{
  "num_hidden_layers": 22,
  "norm": "layernorm",
  "bias": "all",
  "parallel_block": false,
  "init_std_o": 0.00375,
  "learning_rate": 0.00113,
  "warmup_steps": 335,
  "schedule": "wsd",
  "decay_shape": "linear",
  "max_seq_len": 768,
  "max_steps": 11279,
  "dataset": "wikipedia_en"
}
MLP neurons of a small language model. Each row is named by its layer, matrix (up: input weights) and neuron, and shows model dimensions 96-287. Each number is 128 + 24 x the weight over its row's rms, rounded and kept within 0 to 255. Numbers have three digits each.
Before each neuron's rows, "fires on" lists the tokens most often at its 100 highest values on Wikipedia text that the model never trained on.

fires on: " |", ";", "am", "el"
L5.up658:141093137119170177128142115106121111086142154112124130134116123112117149151148085145088134149137116146147086134127137150125176156158128135128164117114119124145107106133158108131126145082166109167145092139129130105123122129097163125082085147108114119112128092135115117126113161209129137095155157140125131149140117137139133124141129131098145174081122125119104176108140092124119116159156103138137078123124086154151131177148075107143134157130124068143116133105141126097210141141113119116117162151164089105127127105122090142140145141135125140126164108157151135148132122120123166091

fires on: " to", " called", " as", "led", "que", "ed"
L4.up1725:098132129108087137129129123134119172164153111159147159114098135129091137131146091080102104144165146122125134118136136150064155173086116136157135128094124139114168136156113138125150133135089111142091099139129156136140137115135147112111150110095162097134156101152161128118089146089115094103072144155137133125111097152158120163104096131079114113141125082120165127156148111103121134131124156097145129162086112163136100166125127131133134125112118148076136155139144163121144115150144160146142124147138123134123080099082160165102143138139122160144147144109177121126140163190120107117

fires on: " to", " on", " at", " of", " as", " D"
L13.up401:120116128131137136146134113089097149148115165118133097132178155084099095103106102154129103122160144131154077116127164146109099159164132150166143169140129122096149137171154143144130116152154126126096110105124148142107146149152086100109137126112160167116140094076161117132133162135146128102102139133107101093077136109165157134149121120129129165137120109149121159139132143115137131119132108111177120147131144113127083110126101115179084127143101127073116157176124151140122108149135091139133096178179124139114175094116113154115119141131086131145101136084133145131121147170134111136

fires on: "in", "ot", "at", "rat", "ine", "el"
L4.up1447:097079174122123102104143100144100130125180113140146128123169125148143103154152076149148127173112117101159159150132169141128141120116147122099177099154108111093147115099147082158105098169161155122110199150101149125144161129153128131123089142120169113121196109106146122136123155123102140141068148148112135110129114145148124083119079126115132114125151121103159132128133081153160131152118137136134120143117106126126100132113079118148092115131123159129144120131146089115166095180136104128131159175156119122113165119131137170155171129120115116142133114140166127144119139148182110136

fires on: "art", "ab", "ch", "ical", "s", "se"
L4.up1428:129124145106118135136137141090119109123123119102137137099102115108134148111140062125107114159119118134131106142118157122135126146102196130175167155095133135091131120123119101144149115105063136137141155120117138143137150126117163117070134114145140123128124111136118125103129156101136127120161164112139177104112118116191141159113126137150128102162148131108117133145128103142137147064154151102138145165132112110138119122115110142134129098121090159109124110143158152134107103126115140145108142123081110152114133127116142128127132169135093143132109109055134074195149156141108126120

fires on: " attack", "===", " place", "-", "==", "it"
L4.up1517:148136124081155158121164129160105098104149139104092080182125106133143147125136151155113137155127098109158133103101143153120140108106159134110138124097155111120134139136150113189105098133074148112098174104122130135130160142129175112140098192121162121146113080118166184092144158141120134091100134138113143121122120152123120139139123105159141196129140169103157142103118114145153134143122118131137093124128116150126137122103137121127110061137146118154145108156127094119116117086124086162126152155125189159148163115157097164096130110137181118143084088142163148127124118078127157109

fires on: " as", " of", " cons", "er"
L13.up663:125124124116127133127135118147118140127131154135172093108123100136125121123105108172173102137133095112197162132101137151090141155144133145163126150088120088114133134128133118092142099135148130134112111124132103135150150105167133140098143133114133140163114143108158100179113139108131106120157104103129113069071133142159137139134128118106090104136098122110109156105134111129092108120105126087148094149104086119124112124163155154161105135132075147080081139158110137150093134141130130122155142132141128080133135131107096116144152106112085142113150109093137121123112126130160116111

fires on: "-", "est"
L4.up1021:138099183113119129128170115088155096128120114154138149135115161142103140172116133124139104177110137117173118121099168106117135153106169149149166148104135121072123119124158125141127137136085141129100131130135148124151193135140120101146123141122128146128114122170117144096137159133136116131120132156116150116101123132158097174122074133108114099100136099132135106126143133143077169142106155119152138159128109155154145107138111091138168078122114089109095132128174179146133143065140165111143095116096095085205178131141119124089139144077134171138151111088133122119144140086125173134

fires on: "ip", "op", "ill", " of", "ib", "ent"
L4.up803:082114162100138128146136106113135121135123123098147127091179136081113112130149106128159139139152139173141119130178106111135137163152158112119153134127129150153102083177151088133162126117117151122125161128071122114112195106168148102161109131135116117125162114132106138173119129116147111154119158116144084106096094113123126162136149147124142130160132116164139105094123145131146142117141133138103138127112114135138126129137106081111112128094126111123139161137138143113165101153146132115116117112117126125128172127114097166123119102120121128173138133094141117131165128098113141071

fires on: "p", " moved", " came", " very", "rew"
L13.up149:128151119101108113124148123111117119119172128117133108122133113096122115130125096173117110128141096127134098088112173160088162131137110135105099112089113109088122117151096148097134160110165123124131125124165122107116127142131101144103180093130110145145164147152166123132132121133096125115103118129148142116106126181162130142082136120106156128139116164092116152139163163139079137113132111102154134162128130117144140127126154111145177130140123128108067106142129072121130137153131151127101100093133155120138123121128089118102130136140087155123105152109120144136122182147154141143

fires on: "E", " since", " as", "ce", " to", "ia"
L5.up437:080121078110077157120131086113073168127153156080168093133112111138147130125118121120091148157131140136108133129136137138103155121111112124139135124098140122146141146144128143137112143150136113117126136137119121143136174136126126151167181095152115123169157085121135144107095142137104144067088142090123135127150104179159099133132077102109131101113137126110175162120152160119160140129173130142148133134090141110132074122159115146156136126132135119090119155133116140105131156128140149120100128167125148130081118099127117136112152126083128176155137127129163172145124141112094109109

fires on: "ement", " of", "en", "ad", "ent", " Stadium"
L4.up885:114126128107109139130185158073114123137138114119154122069167139084141100159135139124101133095156138156143118137112134117172151152077135084160118098100135125112121084146157100124133081114120141054060158140074165116135132126153123118114120102090153156125155103124129146141157174093141118139125149147128113133138073129152146153114096120131132114158143118153146109118133137154160152130131153111105131140146060129140138127130119105123105145139137170128157165155101161139158125105143120144144094127121147152121103098076118139131140153146125113117134122114142143163157144119147083110

fires on: "t", "et", "it", "ot", "-", "alt"
L13.up1443:120080168135151166083161108138171143156139116137121136135111150137102101143123121143133108143112129108169122107124149153133088145117130145117096133134101149128108104110170116139162115111115151100091089108101137144138189091123136104110101112133152143162153123078118143114078181137150166101102121140138130142081105117141142100130088126084105102141133166101150147106117095102131154158151121173154151157149120126157100145125080131141140128120068151103158094140152127113147136152120108152079095111145135110153142117098103129114175179084133133144132115119121096145200116120099099087

fires on: "ast", "eth", "t", "et", "ith"
L4.up779:114122168078096112110146135096162134159134129114182136106143119108087113158133121135133106167130162149146158124127162167137085146123134134090108148152070129121113108140128144172131124130088131090075144119133169097145135144122112083163102129105122156125158141123140134091104187125150130139096158116120132115109068119123138191134134146128141131117116115080167152159133119130148200068127126121164162143127138122138120133136123134157159131128102088104151144147171102101121074146129142177130103104162145140116164141092105161085130178135119150101138097089156104110172131123128106109

fires on: " of", " |", "—"
L5.up182:122116159102169152122102103102109161099130141161135131107116131119159113125089140124115116111178126100127075116129153116140204147163151136126133123138134166118132117165168118099123131054123134137139108149095105162088150124159137126086189118155124158153152154063141123144126130164109156098115133135127124106135126140126085122088107131115106174129119101108138104131171166158121138156116118125122055115121115146114130166123092108122134130122115084096122170130127140125132094126109144132105146160142098082126133091101108174130136123110116130148125133111082117123133154158126118133

fires on: "–", "2", "1", " 2022", "–201", " 2021"
L13.up608:114118130124088192138108151105150148099134130151152143087100120106126143148143107146136117091135164118143120126126156126150150102135093110118171166100123102111123149157142139138174104134110116105126112118091129126115147094150132112144148119162133115147119114083103146146144120128120101142120126127146191075134134115166135134125139149121119162148150105093145112120131126146130141154117101069111116139141133112164088135111116119112128120133106144116099112115117108162143148127138148146161071127130163131118113108139086156097101140103121128126102132134176133167157144156073154106

fires on: "1", "ed", " 202", " 201", "ly", " 2021"
L5.up655:147092178171170158149127136125106160100124134161157131091102130154122159166119147178134093119147143124157125115177139136121121104110121133109128126140118108126082135119115163183128121144117136063095085096084158102106157104112116113127148114158150158162110083108149140119109150143130143098103148132133119117136107100161155101087104105111123112175132147116133175114134144139089177154113114122133081098151137128147109135089108129125141138147115156159108119135114170110148140100112118136150087146158151092164126098141168142143108102128084143101134134140171140102146117134129131111

fires on: "ine", "in", "a", "ina", "us", "is"
L4.up1392:138079171097137148151140099103141123144147131145130130118125184119141122108137095138103132154158174142130129143128100150144140133096119132123139116110127143098122130099158092151112123157131109151114134138119128082144184139118156106098104145100125114126160080098117128122146135105128128099129132214121085080083092186140115119109070136066180096121132126145150135134129125149139121100156163152150125129128133140184111103139071118119110136127140093087159121152090113103162130136128061119130136131146082090144142125122134141149149150137164140103114118136093123145153129149152148140

fires on: "al", " local", "ent", "ial", "ific", "ional"
L4.up959:049123120129127173127153111139133118139151146137197120088115123152108096101107123134124148136140148079102104184118102130145134138119132109144098098104120159159094124121153098120143152152100166117129106189105117116144114138151125122127125119115135130155118099135158216124115148133132155153146112133117075151113101123120111112127147132129145092140115145113134175121140187137090150133096140098173152159137142130120130134144104167143111170109136048106155139142115165104116130143102150129102149150117133167132148116139142142130139178118117134090111089140116126129118159151067106137

fires on: " |", ")."
L13.up1911:130125155124143126126091110145126116107129104176110125101119161125082125091158162155128134120148112128138086121106164146150114140127140137180158127096128114131147082155152137101122137075127131120095138161120136131140171104135101098084098135106110125103135136138142127133131089161104121132107170163134113112135124129099086171117122154151100164095136082126127153132160103176078135136149110141129110122128068134153123167141065113136134130130124135083120123146130113108155060141146147130142164158140131149143139111102112135126110133162131133126080135089068124115140144154128154111

fires on: "am", "ig", "u", " |", "an", "ag"
L13.up566:109107189142126186127144115122161135097115154117101110151082114124121123146138150137097112133119150113120150103106137127135147152174108149152107122140151196109092112126147115126141147153151174146116063166151129108129112130123143077129153147094108143127130117111159148161160160122130151120142121137136129130122111110121154161151114187179135135099071106129129149124141117098085109152119077103124058149106116151177116139140119122141151174118113112107148136123101153133109154112116149126107172159127112113119113126153141149153118091141146139083125103136143155134094121138117163094

fires on: "ast", "ong", "-", "ip", "port"
L4.up1126:093115118159115132117135120131125122161122143079160168116111140123135143159106147160141131155146116139150091091161110125115169122137153125113167120134107129077102124127107138120137146064105161113146122152110125132098125091160131114164112138107099143142109153097095192141167165093146145119137140129138071094104085105100113176131121135134134096103141106152083170118085115135126119145106118132119093104138121132126109093128139108105102102086138139118143139163155162080145114132125167165184078112076131114169168120122102131105172111135160128107138129135146137143118136112119138117

fires on: " as", "==", " to", " |", " married"
L5.up1017:124155115083112117125115106081115173114115109130089127126108102132141134124115122166095148185157099125098123143142167147141125080135134120160141127126145102127124136154129126145121129081152140116142114137087131158131115105134119122106168156160139128108150069136149112120107123170107151115154145115115104083149134125191134140144138131104128137103125094106170171178148128098144139121144128117142107113110112153120108123113128137186112114131124104085111140149154135123140147099132115121115184171131109116112160106109108145120148106126110190134160113120151112120124120113115160068

fires on: "s"
L4.up216:114119110143145139140137101116131119114154143098118141122118144104126080135130066119126098146107113167132094139138108161112157133099159113140172173110135131135161138156125118146183154128108126089117137101129130087107128116097153114130138146131115117130130065128125119171117129150133131153150166148135128087118129129185112133111140112136152141146115139117101174150134129107101151126130135100133141093113134133142102116141065126133099108102079163110163145136178152126105137173128176140132145128106136134089144126145162146128196101120118131136123149114141102163081124198102129097

fires on: "-"
L5.up1792:125097157122070137117139143144100107156129117109154157130128133140127115195152120134159115124157128121158117083130114136094171074108149131132140169067143099096113123130149148172118121104095141109107163140141145137108146135144172116171122153134124137124114082110093180096123168156144107110142150133113137089179128137131124161105090109088150134140132176127161133139088129129136172168077130153121105111146108137149137129097146107139130100107125132126099131124099121105204141102130127157176085111117157149197180135132122155100148111121172133136100094138173136158118114121093143104

fires on: " |", " cl", " sc", " gr"
L13.up762:113098139177116153147107124198160116120114111117112138135139183149104089119137105146143110122140128124154140130129162141133141147125153144159152132128129112103122163160113117136119115128140134117122112147123142148088151101141092068126151200110142103135099126108075176175115127151112121140099144124127137113127123125138148150136125125112117165116131133104116104166166124113107148161094099128118089111105106140129129145111103118145130101104087102150108102129104157133160090110130107161159150137138150140118196110119131177189124138136157101125088115135141153126136119137113126142

fires on: " |", " as", "===", "one", "is", " of"
L5.up400:116130110156125118139116137131127125070125137147119137126174116165114132081134092133068190134146112116097113107140153126137116150136127141122153110124163078118155145135164150138116129063113108106101121130113149112136130093144144134082099117140124141124165148118140137120141163130123128130125140107073124129139117134095174135128159165118113153171128120130159148111146153121133151181139139117142122146129103124184122124155138122114123140117121106099085131117173108125111060130133130111111119134089127113141137138159157135126118143145155137142092097143074121139149165155159152113

fires on: " |", ";"
L5.up1280:129127125175133108142130122157144124128111148139082166127117155109108114135138096146125122111145127179090118121128170092137164138167146143154152113118140132142147118132101079086132136128117117158123121134138142118125132118118116098123168172157131147115112138095087110147155126144142098165150122141125132121190143147109095131075122134130097155116114109122117113172170136122124178178135093130126124090105077124174142145086085108129112148150112156126094122157096143094088137200131156139103175129160147117126154105088157150187160153113097121149087123116119114123133148106117148133